config.toml
extras = ["capped logits"]
optimizer = "adamw"
decay_fraction = 0.557
final_lr_fraction = 0.1
seq_len = 256
MLP neurons of a small language model. Each row is named by its layer, matrix (gate and up: input weights; down: output weights) and neuron, and shows model dimensions 128-223. Each number is 500 + 40 x the weight over its row's rms, rounded and kept within 0 to 999. Numbers have three digits each. A neuron's up and down rows have the sign that makes its largest values positive.
After each neuron's rows, "fires after" lists the tokens most often just before its 100 highest values on Wikipedia text that the model never trained on.

L4.gate130:484562479492517554469506437535547620427437477453498492507452485530555438511433470484526439470532473487529507477552471474560479573507559553487566513473463482474466485428574503504597558503542489499460479480563504503520541447560479482551572481514456525428464477443484511499470534468579493499
L4.up130:564470458563515459528453605546445498521455511512491567422518552466429532528538475575513475536504553439547508455527469512522492489482521531509531550482502504482558502515476479482447505483500491512544569518461510492506444532450460535453434516487499532444499527505456519587458496524575494461
L4.down130:539561505473488552416526390498572591511552467509529473586478458527548439425488494499503533483520465497477452423601518479521491536437505558455505469448485456534503478438589500504562580425545567447498479480546462481489537475568526391554574621464531459564450444506475492495518515499504478467
fires after: " |", ",", ".", "|", "-", " and"

L5.gate686:546455526460524511479499513405514473524514505539507527468411494538498536504467586472507496457523461511618535539573484497505537457457525522491461536480530492506549559480518549470504553472532513528461481474520500506504530531491475556483546467557552482461560469528490485487475507461512517523
L5.up686:501450493503537534517451491533592406513473504479507512476532483506507496401539532551462474520473478450526548432557436448474445536532492463470516471516469413551526439505515484496518441471549561520476528491460525435505453510505434532448467474471450494450514514515423490499456601470535494524
L5.down686:523549417560455436448505507464555483499519468557563493537489493447573515494433500483521538474530489492454580457586478523474527478534519469540492546494546496498517545489500517582478537552484480465502432465563510497485459575450450507511487468546528508525544538487471541445402440531429586485
fires after: " |", "00", ","

L4.gate748:589499443537529480450464449504501543508509417485533450561511459433458444499484561573483443478565465515472442441456449497576596483510553510463533496549511455505507459501534490449544508464589528455540520418515463495547487539547435537540548497488503492439420439498480437501490521450498494551
L4.up748:503495490511471488501445449498470530486461587486544472528556423443528440478445547540500465449528479457467469452520495475514458527583578545512451488544515584491523506534534503445544560522571551548486443473483478470557463506504493496529564529558423533463459550452529483474537556556529506542
L4.down748:426530516470496505531517564464530527472508525475453545438504566563523531537509493430508527510424445523525527508432569518442468519441490478508490467431494522522485509490443547526428473536413464489499520567457552505488529492514519559439509608504482482549536549571503530519511502529511445468
fires after: " ", " the", "20", " a", "-p"

L4.gate256:521436473513456449473488534480552476466499552508538429465605516446522443547501525533509508519559450428444517521520481462482512449468488543544433553522535531488504514535511538563466464532484421514572469458511472511483509502496527537590546461520519500600527496410498468491477492466498487444
L4.up256:506419519532552512395490445421451551560467538471504469441500532527489470436434539527515561496495463482542499519474494461554525454464527506499602545498527494536548587475495474523496517544509425490529514442497533509471447457494508499527559529467539439482504497490504505498572534526506474566
L4.down256:475505478544445528507517577440525512519559444532560463516497470530436537511549475507534504530520488479560488495412491486522513510495509533480508380480532511558442443509462481457537510439519535454426592579532504503467508495468512591513565575514512490510573488494520553511533491575520488538
fires after: " the", " a"

L4.gate257:577448479506512430466462519518495481457500496479522513489512514473512486467509541439498505585474535439561488522442485480535534483492481480518485511475443527525486502497506527471603489507519528519516489491429585480480481465464490498506487505480508575468478491504539464509453515431522587566
L4.up257:573462479467512507466472507506536497546563569503469453549506407485537498458439504528531518455533466434482618490531577514468462483486513516473455583531409493563464537563495550495469536504505521449541552563436526484485440526410470585474519478513587476512510538535550578395487518521542474508
L4.down257:502481419526498490492504533528527485569501446523469515475479480528540584523473480525463538483550425496446552516537476447551516464509519484493520513482566495527481478502600575569555500503562498464496545474472492499444578489487490431518483426478541485460513560492498485479533482472529501550
fires after: "19", "20", "18", " D", ","

L5.gate196:442569493441485452503519500509508514544414486447471594526410499508522490525547524458520459458513483488470556590506560515449505477526487574512481436530519495558484558502496493522543458492514504489491480542435461531446560529513546512484513438486424506460493499461499466473517484492519497497
L5.up196:473483488527514477530491464411499538459504530510504512517571550523528560511542566440483416525548542560530536545478587566545474470494538513459530487502465506539535518460596495466468421506536487450544567461459478586481466471393546605501455489453527455439493511464543496506492426437461404468
L5.down196:549500480530560499525524522514458506504543477485488457530426489474452511521519526455485459461578519431515465471467478469448461471474538488476380447445496466525592504445543438501549504503517502458451506535455537478531526524538539447525462538518443513574406485524493488494543520445482541526
fires after: " ", "\n", " |", " first"

L4.gate195:459518441454517484480503466480535523534479488488571555497480504519495483537485444547458512553569532512508573543453577510488491485465565534503476480517574455552515436437467553511532447440447438454420407474475560530560520518572469485480466480482452488530440433483558468501525503479484570488
L4.up195:478440550522449487507566540476459472525442557446491449519482519569510553428494416503531441496453437584475565481467517486443518506439523504477558483528539516519580462526505495483547533491544525432508494454473513481485500517485530446498506478461456545533480527464493484482544540503495527523
L4.down195:492507560521452474525469468533466533467515515468519570487529527516463424474521473557470527574526457490537527492534547555494499427479481452570490474515516528596511572414433552529512475437458386456507551500474501505531495544518486403506477388477478463513456510503462484518496554503527491459
fires after: " in", " on", " at", " In", " of", " by"

L5.gate229:458436503535456541555485493478455541574539584502427569460495520439469499519469511544385434573521573492506442496470455475495477540496496514496482557552487519506459508529525464457547474451520537524574558508551489494466468534492488545518529436438471528548510427568467519501533493528482502481
L5.up229:511507472496529491508507539493496536553465504520449510499502611484489499540463550488491553439467457561513551438506529554526489512485423517498504475485507551573506520584590444431492480575496467472494509532517543569477520487493536487543617491486514481542525417564526491512420555528486442400
L5.down229:513424510446481491495533525584474505461504500475475458524473547482568484569461493489510466507455528497524547496503508512570498500430556489521492506509484591515434535614521498487473501452584496499481520509544532557515501496434509508496473483510523541507467418558491448506504481492550562448
fires after: ".", "\\", " \\", " that"

L5.gate350:433504541550504456532535483422505493532485481475575517457448600530519529508476463450479476500580497498498581523439533557532471540478485533550586444479476475505563512502436453562532513499455413458428570531487488453554564519521453497515534439463558530509473505501538470412552597488467527538
L5.up350:457510487429520449467488461453499539456567497439504543519546519521494480495543460506525540534483499442523496508502562553464458441529496530484553485545533494530421551534465447487504496581496451547516529499472400488512484498501485482463444501481447474480519485456486493515466426452536526551
L5.down350:485508514525532484490457436509486519481523490542508411570501491532506552468473528505501451474474451526455431512498500483530517562455458571450496542551547521469492528520594511453577479504540579489498477510513459519518519515478515512551543532524489543467525537539462487430494447467512531478
fires after: "-", " to", ";", "\n", " |"

L4.gate406:513477424518516527470410483488504450478468519516453520515421489445475500518492538530478427432451576539518482468511537522512494456518544501461491458602492453463490457507431428450526547473485569501518564527558433521472526458477526568529532492487545505488573476568514470476477490441561493492
L4.up406:501478416496547543520445541519485512501449522499495487449473517482521529480479551531499435516500404456546581409501519542581482540472530452569541476544533465424480529518490426531526447519546515440512537519491564475498438450526547529469549539516525474556523454516500458491460445478434523525
L4.down406:550503459446509453534437559470532450495484468436514518498519443478453537579458512478487546509545497533550475504475492504547501447523457471541513486443510534448512536551487480531491464431499566489450509497556493571511473530443540585499488611498501537467584442554445504507506477516504496499
fires after: ".", " |"

L5.gate733:586486474457483499465494443496537522587502482484546577455474506493513397526516549511450469482532542504509491512445522492451518522499587532512480467513535442568473537457497548513538490494509521448535471533490491554502545486523543556464498469502510568547503508518493495549522517439524543485
L5.up733:544486502504508544513487488474476500479461496540488555535521489426566504430458492492494466515502477560501436441536505469508501493512511543522451524540558514488552468471501544439533375504475524490600441465531514506517569501504465544494619482512473557453513509479495432558498499550480489489
L5.down733:539506506501492538511526487501505587583469491499532498513531516501515510550512535515502479486504480528523535511500488500462545505436506538577508420547584473522510505522535582505693449467453541511550464518567443561483478449535389530538476447507445462468506518550504498528445548520538486494
fires after: " (", " un", " Inter", " \"", " Un", " dis"

L4.gate765:454548518459456471530473491463508547466527445445457629478503512507465440565414511517484487554556551469556526492478506479563490520474474507501552484465533456530532520510429441486593472475473414492546443461493479500494551497555524531518540440473512501476450458437551535479535459492513498479
L4.up765:457452517513488484532508472468525485459505505512507494500516523518540487496514487468471555510440553469527552527490581501505482436471494479532530425446575417512491504522449512464486530530487544503603441481501464475452510445527466450452516464465532468443486517508462489493510522472451557493
L4.down765:498483532466523481486524516499539469479474503498482451537572479446506505484487546507471462522500564508553482514508540521513548475477540462426556510420506498483512484540540536499428525536493605494502446492526460524496445526510424458495540576503504521468474462510507437563488542413474574516
fires after: " in", " to", " of", " and", " In"

L5.gate407:477468471506545516504534459483517513477512551495498518499513549474520432531504530536530485504504477526509457483468476455525550556449548538498523500576521538511530506473533496548476477486526524539564527480440485510496531461484559498530506483528509505478404443503443461531403568444496516462
L5.up407:563553536528556459514526505473494530511498472532432568488450482474570483513437429550464523529546565429562488481493537446562563529533515501482542494473491462543457469474473486526489487471518476479430544466545555520499495454531470521573589500529517542481438418477558462503504535451506546489
L5.down407:511449478534490497508467494496457475516520512497556488426495505499459513509452547534460444471533484529524514511509500529507463528486473500399506491528471497500483455476480458520233507556527557489486497536497485492465452487530492567491454699462479491419530473553524551517517517522457474445
fires after: " the", " a", " in", " of"

L4.gate320:528428485495513534448476457468554412515535480495555490457482456472508435514492527513454421480515487507638434517513529518447476504429533517474507492497504499515514426454462547507492449495475550529513477542490506505536553497494532589504539472406504506504543512525494542486474530449489424517
L4.up320:490469541569520476471493499469490514551512487520493460567524559510529563433524578539480436477457501481505489457430505513581508509507469439504555503470511569439504513515537512508483396536461488497515423503490528492534571519499470483498509519499526429527482486517519465426485542601472502554
L4.down320:476495479540465441504526490561488596536505539515467540433503530566506525494528522496539564495462567501410547430432503532507496530510444499483422515446498568521533493564491539475532453492517438490471500510566484475535479493480538474457471558561487507468517526456505514487557501600508535527
fires after: " (", ".\n\n", " \"", "==", "\n\n"

L5.gate208:579400480521525529453554558482515518518485510500490483466542440480527451505545560579357520515569465528563484445574466498467556471486511466406484537532449578487491516527535544501495503532574476550512488486498522475473467441513441594431483471473549513373492526563503489478493441566517514472
L5.up208:557486522479487467459452535515503442458515523490564445570490482496513442492517441493467497482479447424492547543533407522490539449559460509533518502562519516455415489431410562544504515450480542485570542580421565401461526488598479513542544519502527490467554446579462465493465537459483555517
L5.down208:518408524566490507525525509548581510449590441540540529481414465505526476512447503497428504499461483489565519510540476508523545527486387525549461537465542566466494522461482451515561494507495494539456471566501463514456511535457509518416496474444496524448504519479505512542475489503494580445
fires after: " ", "00", "20"

L4.gate341:449476473522456572518510536503508485468399412563541491512538536534488401527448530534439483520481595529503530509430468482490481531472538483475516525537536493455561524484499441552530580550508532499482530532506479503551525525511512535498545481533485513476481538522516481463509521505528535549
L4.up341:567488507528522462530501442567479479532538552533463523473484516523539505508554509502494478486408466501551490567490554507483512511515473565541519472479541403505546449445497471397508436551503504508525498410481605491447522489495508471519423500480559488481486525469525508443484443533598559456
L4.down341:553548526422526571515544567558557502551535464456549587523587521503438439471548514574536550513428537529501479646534553502502464508478533471524533503512477518520519451486589443476406499468555500480524504503506515481486533514531458475518482511508495482541409457499459549490526459468530520438
fires after: " he", " He", " to", " she", " and", " also"

L5.gate533:488504487538503494502555462501530485549444513500545481486557514475518498543477529489555464549551446504546508471509479404527572518412531479512564500519591445512545461476481394484549485445526473450502498514488480456601524481470507509501496475499475555468532498475536535515498506459510467487
L5.up533:548449518490496528444460490427464507492457438510415591555487533412488594457524499565471454515466532528497412425515478512538562422572504521550476545467521453506452524436479465464496517487534498479477428449520471499519463456564502474481583508512401489440493526556451427554473472478509485579
L5.down533:509487558478536505494504491507581409515475506518438502496426525472450421496504537536459522511524546493517467462444528519432507490496473556528529481564492481532514472446430512541369485493459429508550464494457524463489469421506426478532551580547505574511420463485460486491447526467492538544
fires after: " the", " a", " The", "The", " of", " "

L4.gate290:512474562508511437544577475504452447476451526449469513557580535473523415524528451526524473534512452462460543542506499449445469490474495516568502468505527552463571496478488442504527482504496508490479483434575449506486490571456498516484512518485460544491533500581500491467429470496481402503
L4.up290:474485481452564532470491445471506479542496539497496534465476552508553494488485526463481495490455531582445468510490531555523468421534462531443531544455460511457484521397467556567448481516579453601530515459512475467436511509475467470436509491411488521561495528547575499458488521430446484489
L4.down290:588489509500535475519538462495474492503498493456551415487445460489491539447516483531513459484544545474573432441443551530471486495463541461505507503551517500492536534514458509455598488482560505461494543466530437455489452491425516528482528579506505524498462462498552501506482464590519450526
fires after: " the", " The", "The", "é"

L4.gate146:522577447528475455493475475566639470549411498403562511488469421486494550495464446536521436483499480499544552493568521459496499525448500478505489593472592431501472536536536472531483604563468456515413451423468471504529458536513423510526493468487488546491453500494483477490495484491498431566
L4.up146:547453540576479502515549472518476526594487527497438478551560405545512479493564532480515558502539544407506499485556432489506606553469499551459526496513506534460557538534551470541495444530562582480563532465507526486526558526444530550477509520528477378457567464529544518559439464484509519466
L4.down146:531499548524478451504541475503525473525446517473567453487467484486509446457462476519499460469530515539518568531487514508528451464434491480575490522455479430511508556533417493530438563505444448543442481491477449534486484579495465572563513488477513516564456513472483527499458558430563489522
fires after: " |", " the", " a", "|", "The"